MLP neurons of a small language model. Each row is named by its layer, matrix (up: input weights; down: output weights) and neuron, and shows model dimensions 288-351. Each number is 128 + 32 x the weight over its row's rms, rounded and kept within 0 to 255.
After each neuron's rows, "fires before" lists the tokens most often just after its 100 highest values on Wikipedia text that the model never trained on; "fires after" lists the tokens most often just before its 100 highest values on Wikipedia text that the model never trained on.

L7.up22 [112  74 130 115 180 112 122 118 177 158 100 145 175  50 147  73 134  84 109 156 127 139  96 140 109 140 111 141  83 164 123 136 154 109  29 188 158 146 175 116 184 113 143 145 144 142 101 166 149 148  97  65 143 168 110 142 123 162  98 122  56 154 116 150]
L7.down22 [103 141 137 122 133 109  88  37 148 164 136 165 163 132  14 127 128  79 121 124 115 143 146 115 139  78  97 128 172 109 140 125 161 116 129 138 104 150 135 159 155 111 195 143 173  90 162  98 117 149 154 125 177 115 128 105 150  93 127 102  77 117  93 142]
fires before: "1", "2", "0", "3", "4"
fires after: "–", "0", "5", "7", "8", "2"

L7.up452 [146 112 101  99 184  96 145 114  75 180 168 180 115  80 135 127  79  89  74 136 122  97 143 101  95 120  72 100  77 100  98 118 104 100 186 120 116  89 165 129 121 165  99 124 113 121 155  78 110 105 125  77 183  57 106 177 121 126 149 172 182 106  83 148]
L7.down452 [147 140 115  95 185 125  64 118  91 185 116 185 145 126 117 152  67  99  57  94 141 155  76  89 150 141 163 137 113 125 136 166  53 116 119 137 114 140 111 123 111 163 155 115 151 173 126 105 123 104 154 160 154  86 114 125 120 179  99 149  68 157 172  70]
fires before: "|", "|---|---|---|---", "y", "ed", "|---|---"
fires after: " |", "|", " f", "o"

L7.up974 [110 166 126 110 165 101 149 163 171 150  85  81 168 121 107 168  88 111 162 129 101 102 174  94 164 122 127 183 121 117 112 124 137  60 136 129 126  75 161 105 100 129  80 116 118 124 114 162  98 110 119  26 186  94 111 199 128 103 100 146 134  61 110 143]
L7.down974 [104 166 126 131 131 122 126  75  63 116 147 159 120 126 227 150 112 107 181 147 183 152 217 127 144  56 151 169 145 146 124 116 171 150 105 142 106 108 128 129 112 148 127 103 117 131 108 115 144 140 178 102 139  60 113 141 189  89  95 187 167 162 142  93]
fires before: "=", "==", "In", "u", "C"
fires after: "\n", " P", "P"

L6.up446 [166 116 121 169  97  92 107 199 141 161  92 155 159 192 145  91 122 147 124 139 114 157 114  60 167 154 172 138 139 138 142 116 156 139 133 124 150 109  83  59 104  84 153 137 141  96 142 156 174  88 140 182  72 118 112  73 120 100  67 138 112  37 133 116]
L6.down446 [118 123 150 128 121 146  96 171 149 139 151 121 153 167 200 128 111 130 110 205 112  95 139 125 141 178 157 166  95 121 203 142  92 133 142 117 160 141 125 105  93 124 133  83 127 117 113 192 148 114 112 208 103  84 130 124 162 104  88  76  93 102  98 119]
fires before: " ", " B", " L", " S", " St"
fires after: "\n"

L6.up494 [167 130 159  82 113 156 114 117 160 177 143  75 192 157 101  76 138 116 134  59 168 142 157 168 125 161 133 168  94  78 106  91 117  89 150 149 141 118 137 119 160 135 106  98 189 111 163  73 141 158 110  81 140 203 165 157  96 149 135 167 105 136 114 124]
L6.down494 [ 79 153 147 191 123 100 121 111 127  51 150  88 127  73 113 148 168 109 164 138  81 154 151  61 162  88 156 105 131 176 152 154  81 148 182 160 126 155 115 111 164 126  69 136 143 148 150 198 123 113 212 137 124  78 144  78 151  65  91 127 115 101  92  87]
fires before: "9", "1", ":", "2"
fires after: "1", " ", "–", "2", "9"

L10.up453 [ 91  98 163 118  73 151 140  85 182 105 133 139 127 141 100 137 150 117 172  64 129  96 176 145 159 103 121  87 140 143 134 119 152 167  91 129  82  99 144 101  84 179 102 109 105 115 153 156 105 112 149 150 126 135 157 111 185 146 115 164 141  59 106 113]
L10.down453 [113 131 158 136  74 120 117 170  91 135  69 124 116 136 129 122 110 153  89  95 139 145 126 129  82 124 105 120 152  67 113 122 104 137 146 138 110 143 108 131 139  95  83 148 111 126 139 188 116 172 188 173 132 106  97 147 147 163 130 221 145 146 144 134]
fires before: ":", " |", ")", "\n", ".", "),"
fires after: "9", "2", "1", "8", "0", "6"

L6.up1089 [122  96  99 144  43 127 174 139 163 118  97 149 134 164 132 125 177 151 131  99 114 147 164 148 200 143 111  94  76 151 181 162 112 159 158 145 134  93 133  73 136 111 156 139 123 162 126 146 136 142 141 133  97 111  99 125 173  91 120 106  37 109 144 123]
L6.down1089 [145 184 105 162 163 149  76 146 102 132  66 133 169 177 149 148 139 108 105 200  58 134 174  78 145 182 144 137  93 116 171 109  87 141 135 173 194 173 147 100 146 184 177 105 123  90  65 181 128 149 129 190  82 112 147 121 187 122 126  79  92  96 106  98]
fires before: " ", " St", " P", " C", " S"
fires after: "\n"

L7.up103 [140  69  58 157 117 152 190 120 173  86 152 130 142 143  94 129 112 173 187 153 170 162 196 141 158 127 141 124  69 183 124 142 118 120 103 160 116  98 158 111 153 140 129 103 136 112 145 103 109 125 117 126 110 103 139  51 140 165 174 147 105 144  79 124]
L7.down103 [ 88 149  95  87  97 138 135  95 142 148 149 130 173 156 183 164 136  95 123 190 116  99 118 125 128 146 109 161 173 117 174 164 130  69 159 135 169 166  86 145 151 146 129 167 118 108 207 143 166  81 196 155 130 123  75 163 114 128 132 103 165  83 147 121]
fires before: "2", "5", "8", "0", "6"
fires after: "0", "9"

L6.up692 [123 159 142 101 227 158 101 112 149 178 116 120 143  92 118 152 145 150 144  78 166  78  66 130  82 201 147 116 138 129 135 171 193 136 103 163 165 101 109 110 105 145  78  97 167 120 114 138 165  81 132  91 144 155 127 124 143 110 197 170 114 105 143 115]
L6.down692 [187 130 102 123 161 132 153 153 112  66  67 159 165  98 130 130 128 179 130 106  90 132 143 107 120 150  86 158 177 121 177  82 113 125 101 153 173  84 115  77 181 135  59 130 158 133 123 138  91 103 155 167 154  85 163 108 119 154 119 102  79 104  84 115]
fires before: "0", "1", "2", "4", "8", "3"
fires after: "0", "1", "2", " |", "j"

L10.up999 [139 105 114 146 102  83 143  94 138  90 151  86  78 136 123 149  80 138 116 120 182 132  70 155 145 100 140 161  89 171 166 129 137 133 131 201  85 126 163 194 180 126 126  78 165 159 100  85 109 148 145  99 120 120 128  99 138 103 152  74 107 145 152 169]
L10.down999 [157 144  96 146 175 130  90 150 189 114 111  98 102 116 116 111  96 178 190 123 153 140 180 149 159 137 119  97 137 144 138 148 121 127 134 215 109 131 119 196 123 145  81 141 143 157  90 130 111 167 105  58  38 149 181 136 146  93 149 106  60  98  99 115]
fires before: "7", "6", "8", "9"
fires after: "9", " ", "1", "0", "|", "–"

L6.up367 [121 103 124 163 159 155 179 104 192 110  97 125 121  94 137  76  92  80  46 129 136 121 124 127 162 116 116 117 148 201 113 121 113 126 154 153 174  92 122 169  98 169 164 125 114 158 126 112  43 112  76  78  84 109 110 140 133 163 150  47 115 107 101 175]
L6.down367 [107 132 134  87 138  76 112 109  60 103 152 153 130 126 130 131  94  90 132 115 151  94 175  99  95 166  90 108 118 122 110 107 165 137 115 128 151 144 108  70 143 198 193 167  77 102 182 110 106  87 105  87 109 119  93 155 147 149 131 139  91 170 118 122]
fires before: "7", "6", "8", "5"
fires after: " ", "0", "9", "1", "|", "–"

L7.up1464 [137 107 143 128 137 167 130 126 120 113 163 119 123 139  97 140 110  98 145 126 126 164 115  97 154 124 121 158 176 131 105  59 114 107 116 157 158 198 140 127 127 180 164 135 179  94 106  57 125 149 165 133 115 153 122 122  79 174 108  41 147 163 128 144]
L7.down1464 [140 137 113 143 125  97 143 133 144  89 142  95 169 123  79 120 125 111 135  71 136 113 176 126  90  80 115 180 160 154 155 151 123 132  98  59  94 139 117 114  83 169 141 123  75 160 117 125 120 144 156 104 125 101 133 160 190 139 165 137 145  91 179 113]
fires before: "4", "3", "0", "2", "5", "8"
fires after: "9", "8", "2"

L7.up873 [ 93  79  98 169 132 139 189 108 175 181 160 117 122 102 113 152 114 113 132 175 104 105  75 110 106 109 162 103  85  82 152 164 141 115  96  71 153 105 175 106 184 126  65 123 177 225  98  86 138  82 158 164 169 130 105 133 166 135 110 113 106 132 124 127]
L7.down873 [128 158 103 100 100 128 108 126 116 140 123 148  91 123 153  63 142 103  39 188 148 175 137  86  70 179 142 178  84 117 167 176 100 156 129 118 108 154 201 140 105 107 148  85  94 133 194 188  75  95 144 170 144 144 117 160 131 174 137 104 137 144 156  93]
fires before: "-", "|", "\n", "2"
fires after: " |", "er", ")", "9"

L2.up475 [136 134 129  97  77 113 201 144 142 154 142 125 154 164 130 105 146 119 107 168  97  98 103 132 115 120 154 118 136  84 128 128 143 112  96 112  68 174 189 172 102  97 127 120 145 122 129  92 126 149 107 119 125 136 118 145 110 124  47 163 127 151 163 126]
L2.down475 [138 110 101 154  96 119 126 127 158 159 148 129 145 128 179  83 140 152  68 182 109  54 125 122 120 151 159 182  94 133 171 135 121 138 140 133 144 148 190 126 121 154 136 153 116 114 130  89  46 159 125 180  85 151  75 114 147 109  78 146 173 155 144  97]
fires before: "\n", "|"
fires after: ".", " |", ")."

L2.up105 [113 114  91 156 117 201 234 139 124 151 113 132  90 145 115 165 127 131 132 106 149 155 138 153 170 174 149  62 151 115 149 118  96 134 150 145 116 128 180  71 137 159  91 162 175 153 102 174 158 138 138  86 130 139 125 197 127 143 192 128 166 157 115 105]
L2.down105 [ 97 158 116 161 105 140 148 119 105 134  62 113  95 110 115 174 189 140 112 122 182 122 147 184 150 147  64 163  99 138 144 103 116 156 103 127 141 141 117  89 174 185 190 143 107 110 198 146 139 141  77 110 131  53 122 132 165  83 120  63 124 112 157 118]
fires before: "ar", "led", "ect", "ars", "h", "er"
fires after: " gu", "t", "ch", "w", " t"

L7.up177 [ 94 100 142  91  43 122  94 109 100 127 126  89 108 124 136 113  96 186 184 110 123 176 107 161 128 171  48 113  70 115 153 169  95 125 191  97 136 135 118 138 173 109 171  96  80 105 124 131 109 183 136 155 142  78 132 141  84  79  98 106  65  76 146 140]
L7.down177 [154 160  65 163 149 134 118  34 152  84  71 113 108 127 153 158 113 134 182  71 110 111 137 108 134  93 162 124 195 133 142 174 114 127 119  80 165 215 105 129  90 139 138 153 149 111 130 121 120 129 131  77  92 105 136 154 157 100 128 123 120 131  96 116]
fires before: "=", "==", "===", " also", "S", "C"
fires after: "\n", "-", "S"

L10.up205 [163 104 200 112 100 130 169 151 160 146 107  57 105 180 144 128 134  97 139 123 136 112 158  82 138 100 130 121  69 153 122 107 148 183 101 174 174 120  59 140 109 117 126 161 120 134 136 114 131 107 113  92 190 134  99  91 141 128 152 188 155 103  96 130]
L10.down205 [143 152 120 131 197 146 168  71 100  92 118  76 133 103 133 195 108 135 150 100  82 122 107  92 160 140 159 172 111  75 149 143  97  61 119  93 158 123 150 121 206  98 136 125 112 141 127 158 105 164 178 117 118 104 104 175 137  93 117 168 165 166 141 125]
fires before: ".", ",", "–", " and"
fires after: "2", "1", "8", "9", "0"

L7.up413 [135  99 130  99 125 149 134 150 117 168 128 147 163 114  90 142 128 156 131  99 148 162 123 132 113 145 125 200  89 130  99 171 160 173  86 131 122 135 129 124 110 153 130 120 148 163 197 120 124 116 183 111 136 183 112 107 140 166 137 140 129 165 144 168]
L7.down413 [101 100 109 116 163 158 100  96 151 202 125 141  80 144 125 137 142 180 164 100 145 148  79 119 190 164 162 173  75 173 131 149  83 174 186 136  76 101 154 117 144 154  79 150 124 100 146 138 158 118 128 136 124  99  76 138 182 142 115  97  46 159 132 102]
fires before: "0", "1", "2", "3", "5", " States"
fires after: "0", "2", " the"

L6.up961 [164 116 101 146 124  99 194 135 128 167 132 153 128 161 124  53 112 144 148 111  32 151 127 125 163 128 136 108  92 143 163 111 138 138 127 103 114 106  68  99 176 140 119 157  85 150 111 143 181 149 153 100  59 124 118  81 140 145 117 110  49  77 131 173]
L6.down961 [125 126 164 125 116 126  83 122 138 174 113 109 155 145 186 100 116 133 108 151 123 101 154  73 157 189 162 136  90 107 165 158 110 222 170 129  99 108 152  76 150 186 149  85 153 147 113 187 140 149 148 181  88 104 165  96 137 104 137 106 114 109 107 119]
fires before: " ", " St", " P", " R", " Min", " C"
fires after: "\n"

L7.up676 [102  93 155 161  84 154 124 138 183 138 165 187 183  99 105 118 188 111 137 101 128 118 144 122 130 102 188  97 126 137  88 116 192 153  86 126 118 130 163  81  23 122 128  92 110 130 172 135  58 171 142 157 144 199 112  74 155 168 145 138 106  88 126  70]
L7.down676 [ 86 144 137 138 116 105 116 112  58  78  56  83  85 151 145  71 157 143  98 129 168 144 104 120 118  93 101 114 132 119 136 136 128 149 126  54 132 130  10 172  82 142 120 142 119 124 141 156 137  98 115  32 132  99 120 131 136 126 130 157 149 104 108 129]
fires before: ",", ".", " and", "\n"
fires after: "9", "1", "2", "3", "p", "0"

L2.up905 [155 137 149 177 169 143 148  96 141 193 156 132  95 164  73 131 114 119  74 129 144  78 141  63 139 120 133 150  90 153  90 149 157 139 178 139 160 144 132 151 112 167 110 150 141 101 145 132 144 145  90 108 126 131  72 103 173 141  57  98  87 152 103 162]
L2.down905 [137 175 154 131 148 132  64  85 107 157 113 181 105  98 181 132 167 104  54 134 152  92 148 106 139 155  44 111 119 130 126 129 132 149 161 186 156 113 158 170 152 164 118 172 139  67 182 115 170 128 156 162 109  93  39 161 153 144 111 100 108 190 147 155]
fires before: "9", "8", "5"
fires after: " "

L2.up1487 [133 105 121 134 123 210 137 149 176 125  69  67 165 192  61 154 160  98 180 105  71 129 112 171  88 109 168 142  98  92  65 126 110 125  86 166 112 187 167 123 110 108 139 174 157 166  94  81 120 167  80  69  92  94 183 113 125 196 156 113 104 139 168 148]
L2.down1487 [105 128 143  93 156 130  38  80 112 161  63 152 126 163 153 201 124  98  71 195 101  85 144 169 123 134 111 153  96 129 141 129 108 125 144 123 155 149 147 140 163 147 121 169 141  69 170 105 131 109 163 172 110 149 127 104 164  54 193  95 111 127 132 126]
fires before: "9", "8", "7", "6", "4", "2"
fires after: "1"

L7.up550 [ 93 147  50  75 179 113 122 127 179 143 124 109 174  83  82  84 137 124 171 114 129  84 150 135 128 178 145 119 112  92 137 126 115 137  92 144  89 130 151 145 157 100 170 120 137 149 108  95 132 112 133 113 172 143 170 131 148 177 129 139  81 112 179 124]
L7.down550 [181 113 144 102 116 146 114 103 116 153 178 128 173 122 123 126 130 112  79  70 196 105 122 131 139  99  79  87  66 101 149 143 130 133  61 156 130 183 130 100 112  88 136 142 116 124 175  96  86 106 148  79  83 137  98 112 109 102  86  91  97 138 153 141]
fires before: "9", "1", "2", "0", "p", "6"
fires after: "–", " ", "3", "2", "4", "5"

L7.up639 [118 170  96 143  94 161 123  91 100 125 107 148  64 143 151 131  88 181  78 164 195  94 170 113  72 118 108 185  95 116  87 147  93  73 160 134 115 139 104 131  97  91 133 132 115 151 139 106  89 121 118 114 120 191 139 189 117 162 120 193 116 117 114 106]
L7.down639 [119 167 160 148 100  55 136 102 155 107  87 135 120 170  72 136  80 195 143 130 167 119 167 146 125 164 121  79  90 164 130 136 122  69 151 141 154 114 143 149 123 142  83 105 127 150 144  84 178 149 135  84 143 136 142  79 170 108 113 127 128 102  91 133]
fires before: "|", "\n", "|---|---"
fires after: " |", "|", "\n"

L6.up796 [134 125 131 147 144  87 157 149 134 125 126 120 155  97 165 109 172 153 137 159 103 106 113  66 143 121 116 139 136  99 179  89 163 113 153 115 134 151 156 103 165 107 178 119 105 173 117 151 174 154 142  61 108 192 141 112 184 136  42 106  62 144 154 129]
L6.down796 [123 140 101 123 123  89 139 164 164 119 136 130 194 140 202 137 110 156 122 176 136 158 129  95 154 205 115 149 134 104 207 156  73 106 175  91 161 179 126  77 164 142 151 105 132 107 114 159  77 163 165 186 118 130 114 189 147 119 142  67 103 152  91 112]
fires before: " ", " W"
fires after: "\n"

L7.up83 [ 84  98 155 181 114 101 185  91 179 124 114  88 120 100  74 113  94 136 100 147 136 173 123 212 179 121  97 126 122 111  74 144 173 119 176 130 129 112 128 170 134 154 136 133 140 147 184 150 154 109  94 105 111 122 130 100 190 121 163  95  73 113  45 216]
L7.down83 [138  80 162 107 191 133 181 105 162 169 137  92  60  95  79  95 127  94 147  60 148 120 127 102 110 137 179 137 118 109 127 140 122  58 109 177 181 158 152 103 143 142 241 161 177 132 114  98  92  84 110 109  53 144  93 130 139 155 117 117  74 144 103 103]
fires before: "8", "7", "9", "6"
fires after: "9", "0", "1", " "

L10.up632 [114  69  96 152 119 124 147 114  94  69 130 110 143 154 107 133 153 156 149 121 212 130  66 146 138 137 168 126 141 105 147 170 120 104 101 104 153 142  90 161 109 131  73 129 141 134 136 111 126 128 171 133 120 182 134 115 138  67 188 122  70 156  93 156]
L10.down632 [ 99 123 176 181 155 185 158 150 129 131 126  70 154 107 143 160 149 141 155 126 134 121 158 109  86  69 135 130 177 130 149 174 123 117 116  82 158 175 115 149  95 182 110 108 137 167 110 137 115 139  96  98 116 177 133 117 144  82 113  97 137 104  85  96]
fires before: " |", "′", ".", " ", "°"
fires after: "0", "4", "3", "6", "5", "2"

L7.up1346 [ 99 138 186 121  93 142  89 134 143 123  97 128 140 135 139 168 125 112 128 146 160 115 144 122 124 158 111 123  92 128 118 112  99 147  86 126  97 153 145 163  66 132 138 119  97  98 125 175 188 170 134 104 190 118 106 128  97 145 119 121  96  90  93 156]
L7.down1346 [113  89 146  96  87 133  57  72 104 209 177  82 133 167 157 131 153  92 161 192  67 131 196 132 128  88 109 129 114 128 131 152 121 129 112 142 135 160 101 110 174 141 118 151 132 155 100 120 159 128 125 112 124  74 158 148  98 113  91 120 107 129 107 152]
fires before: "==", "The", "A", "In", "==="
fires after: "\n"

L10.up563 [192 106 115 180 133  21 142  92  73  56 109 189 126 153 141 149 115 161 102  96  93 156 151 115 111 156 120 104 111 127 128 115 173 178 117 128 145 155 129 109 125 132  94 117  89 162 153 148  99 158 113  85 114 111  60 139 136 137 112 188 100  95 133  77]
L10.down563 [100 109 136 124 219  58 129 153 164 126 135  68 104 122 118 129  91 145 144 157 156  85 140 165  91 181 164  53 153 136 150 191  55  98 128 134 126 120 117 132 173 115 116 124  90 126 131 174  88 147 134 108  84 120 110  74 136 131 121 169  85 115  80 164]
fires before: "0", " new", "ey"
fires after: "0", ",", " with"

L7.up1375 [ 77 148 112 178  83  65 199 132 117 153 100 111 102 130 178  99 140 170 131 162  79 110 103 124  91  70 185  99 144 129 116 175 142  78 139 138 109 114 174  77 154  90  79  79 123 142  97 151 101 121 129 122 107  98 109 166 135 123 139 159  97 109 125 178]
L7.down1375 [110 106  88 118  97 109 177  88 117 141 159  94  96 137 120 128 138  85 171  97 192 112 120 180  79 102 119 136 133 116 174 189 151  84 177  84 108 158 108 103 172 137 119 136  64 126  71  92 143 117  91  94 108 172  80  74 146  68 126 181 170  99  94 122]
fires before: "==", "===", "=", "The"
fires after: "\n"

L10.up400 [134  99 125  73 166 141 127 182 120 193 157 138 143 136 123 144 134 123 137 110 127 141 107 152 138 114 100 182 121 142 128 109 147 128 135 146  77 162  76 143  76 132 136 153 170 100 131 126 118 169  71 149 184 145  51 179 135 139  93 117 121 133 145  45]
L10.down400 [126 103 128 154 118 114  89  86 116 164 123 160 120  84 151 159 164 175  97 139  91  96  90 171 132 145 157 149 107 114 220 153 129 179 104 108 124 104 142  90 112 126 130 126 176 139 122 115 127 112  44 154  61 130 144 162 110  99 115  83  97 119 108 139]
fires before: "1", "0", "7", "6", "8", "2"
fires after: "2", "1", " ", "3", "0"

L6.up1287 [127 102 113 168 135 168 162 143  98  95 141 111 121 123 143 146 140 120 150 147 170 115  99 148 133  32 136 200 179 118 139 129 225 128  50 106 154 142 111 120 142 127 107 127 129 116 129 135 120 199 112 113 101 118 144 100 168 104 109 173  76 126 143 148]
L6.down1287 [127 156  92 104  65 131 118 123 160  90 164  86 159 141 194 148 185 135 132 106 176  95 158 134  75 134 119 102 175 185 169 139 165 136 128 147 139 179 127 109 161 119 127 138 102 160 136 118 136 142 103  69  88 157 156 141 109 117  54 103 132 143 160 104]
fires before: " ", "\n", "tern", " L"
fires after: "1", "2", "3", "5", "0", " W"

L10.up967 [152  62 154  68 123  97 156 126  72 127 126  78  44 112 128 110 186 131 145 171 153 109 131 173 101 148  90 134 157 141  94 134 103 105  96 122  57 143  77 141 185 147  99 146  93 151 110 139 137 147 143 123  37 155 139 142 143 123  99 171  73  98 136 126]
L10.down967 [ 86  98 168 114 138 155 126 146 127 135 141 147 137 158 189 105  80 142 104 103 137 112  85 147 145 148 131 164 194 116 172 185 126  99 127 149 141 199  92 152 128 152 142  97 123  74 198 136 167 131 204 160 151  88  97 117 147 227 144 170 165 106 174 111]
fires before: "0", "7"
fires after: ",", "0", " ", "2", "5", "1"

L10.up1339 [117  98 174 155 163 150 106  52 111 124  94  91 151 151  87 177 107 109 116 157 133  82 180 112 181 123 109 176 100 160 154  93 145  98 102 137 111 133 173 170 167 192 144 143 160 122 163 122  80 105 124 136 123  76 147 129 151  52 132 112 108 112 101 140]
L10.down1339 [100 128 101 106 143 167  93 109 168 153  92 115 137 105 129 150 121 149  83 125 187 132 145 112 128 165 164 121 107 148 102  99 135  82  90 161 126 141 132 181 111 115  95 158 133 176 108 104 111 115 160 112 110 146  99 128 134 111 151 163  97 147 125 128]
fires before: "9", "0", "–", "8", "2", "1"
fires after: " ", " (", "2"

L7.up856 [132  77  96 133 157 141 124 194 153 105 146 181 134 110 129 160 137 197 137 137 152 155 125 145 109 116 159 106 158 134 151 100 154 113 149  96 102 143 132  93  70 170 233 199 126 152  93 103 123 140 179 150 125  68 112 169 131 157 101 104 127 102 142 157]
L7.down856 [161 121 126 163 164  74  92 169 142 163 180 187 168 126 173 129 124 136 123 123 149 137 120 158  94 109  52 113 129 152 191 101 151 126  95 135 112 129 111 134  82 136  88 130 113 141 169 121 122 137 158  79 172 155 137 126 102  77 147 103 142 144 121 167]
fires before: " in", "u", "ut", "et", "ial", "g"
fires after: " s", " gr", " to", " ar", " res", "icip"

L6.up1380 [136  67 135 118 144 154  94 112 144 129 104 147 157 130 127 136 137 160 191  94 127 120 140  63  86 106 153 111  83 156 131 111 188 152 106 135  98 103 163 105 114 109 123 145 138 153 176 175 107 130 156 115  95 145 168 144 100 175  39 193 144 128 186  91]
L6.down1380 [130 125 106 157 104 110 149  85 163 142  97 102 142 124  91 117 101 133 109 153 100 136 104 194 119 159 166 132 186  75 123  87 149 113 126  67 164 129 141 145  72 132 109 139 166 146 113 163 146 111 108 120  90 143 130 118 162 108 143 169 122 104 126 175]
fires before: "0", " who", "ical"
fires after: "0", ",", " t", " m"

L7.up867 [104 121 161 142 101 103 154 152 146  97 149 117 153 117 124 177 112  98 137  99 100 123  90 180 153 112 115 155 139 128 105  94 157 191 109  87 126 121 108  79 165  81 123 143  97 129 134 113  98 187 127 135 128 164 128  88  80 156  88 100  96  87  67 161]
L7.down867 [112 107 160 166 102 158  97  56 189  87 112 134 155 157  84 126 155 151 172  66 162 155 102 130 119  74  73 129 137 143 129 131 114 182 130 118 133 146 152 115 178 131  79 102 113 129 152 106 140 197 134 109 102 125 143  98 119  74 158 160 140 161 141 137]
fires before: "\n", " ", " |"
fires after: " |", " ", "2", ")", "5", " used"

L6.up1129 [145  92 187  88 158 157  71 142  84 166  81 157 147 123  99 110 136 181 171 171 133 145 117 133 158 157 143 136 186 120 100 113 107 183  95 137 110 118 134 163 152 139  72 121 125 164 122 117 128 114 131  78 169  81  86 189 138 149  98 130 105 128 134 117]
L6.down1129 [131 141 129 122  98 126  70 151 111 122 116 150 151 158 103  91 115 146 147 109 126  90 118  78 110 101 135 126  95 100  95 114 140 104 125 112 155 117 116 160 106 126 128 154 160 100 158 123 128  92 112 112 176 144 113 118 157  99 117  79 106  97 109 109]
fires before: "9", "8", "1", "7"
fires after: " ", "–", " (", "-"

L6.up935 [131 184 138 109 133 127 122  74 159  74  73 127 115 169 155 101 133 132 187 116 120  95  97 134 102 131 156 153 170 139  84 171 182 127 112 165 100 153 153 113 145 110 153 117  89 144 158 143 151 115 111 126 180 122 130 119 151 152 117  96 119  75 119 168]
L6.down935 [133 117 173 104  70 148 144 154 131 146 142 118 152 105 120 131 148 136  85 124 112 123  87 100 129 162 140 105 138 164  95 102 117 162 148  91 141 198 176  86 199 166 130 189 187 177 144 151 162  80 167  39 134  98 133  99 170 155 120 111 123 211 170 123]
fires before: "0", ".", "9", "1", "5", "2"
fires after: "\n", " ", "1", "2", "9", "0"

L10.up1223 [150 105 142  75 155 102  84 121 149 139 102  70 195 134 140 118  96 120 133 121 145  67 159 176 172 105 153 156 104 157 127 122 133 146  60 162 124  84 162  85 123  72 140 160 137 166 169 163 125 137 130 114 144  72 130 130 115 114 127 122 151 142 161 172]
L10.down1223 [ 85 107 135 136  97 114 118  79 144 170 166 143 113 171 141 126  90 171 179 169  83 122 163 165 132 119 112 163 128 202 127 147 155 125 163 119 124 120 155  97 162 107 185  88  73 103 102 125 101 122 150 161 183  60 185 188 106 136  83  91 125 130  95  82]
fires before: "0", ",", "5", "9", "1", "2"
fires after: " ", " (", "–", "1", "2"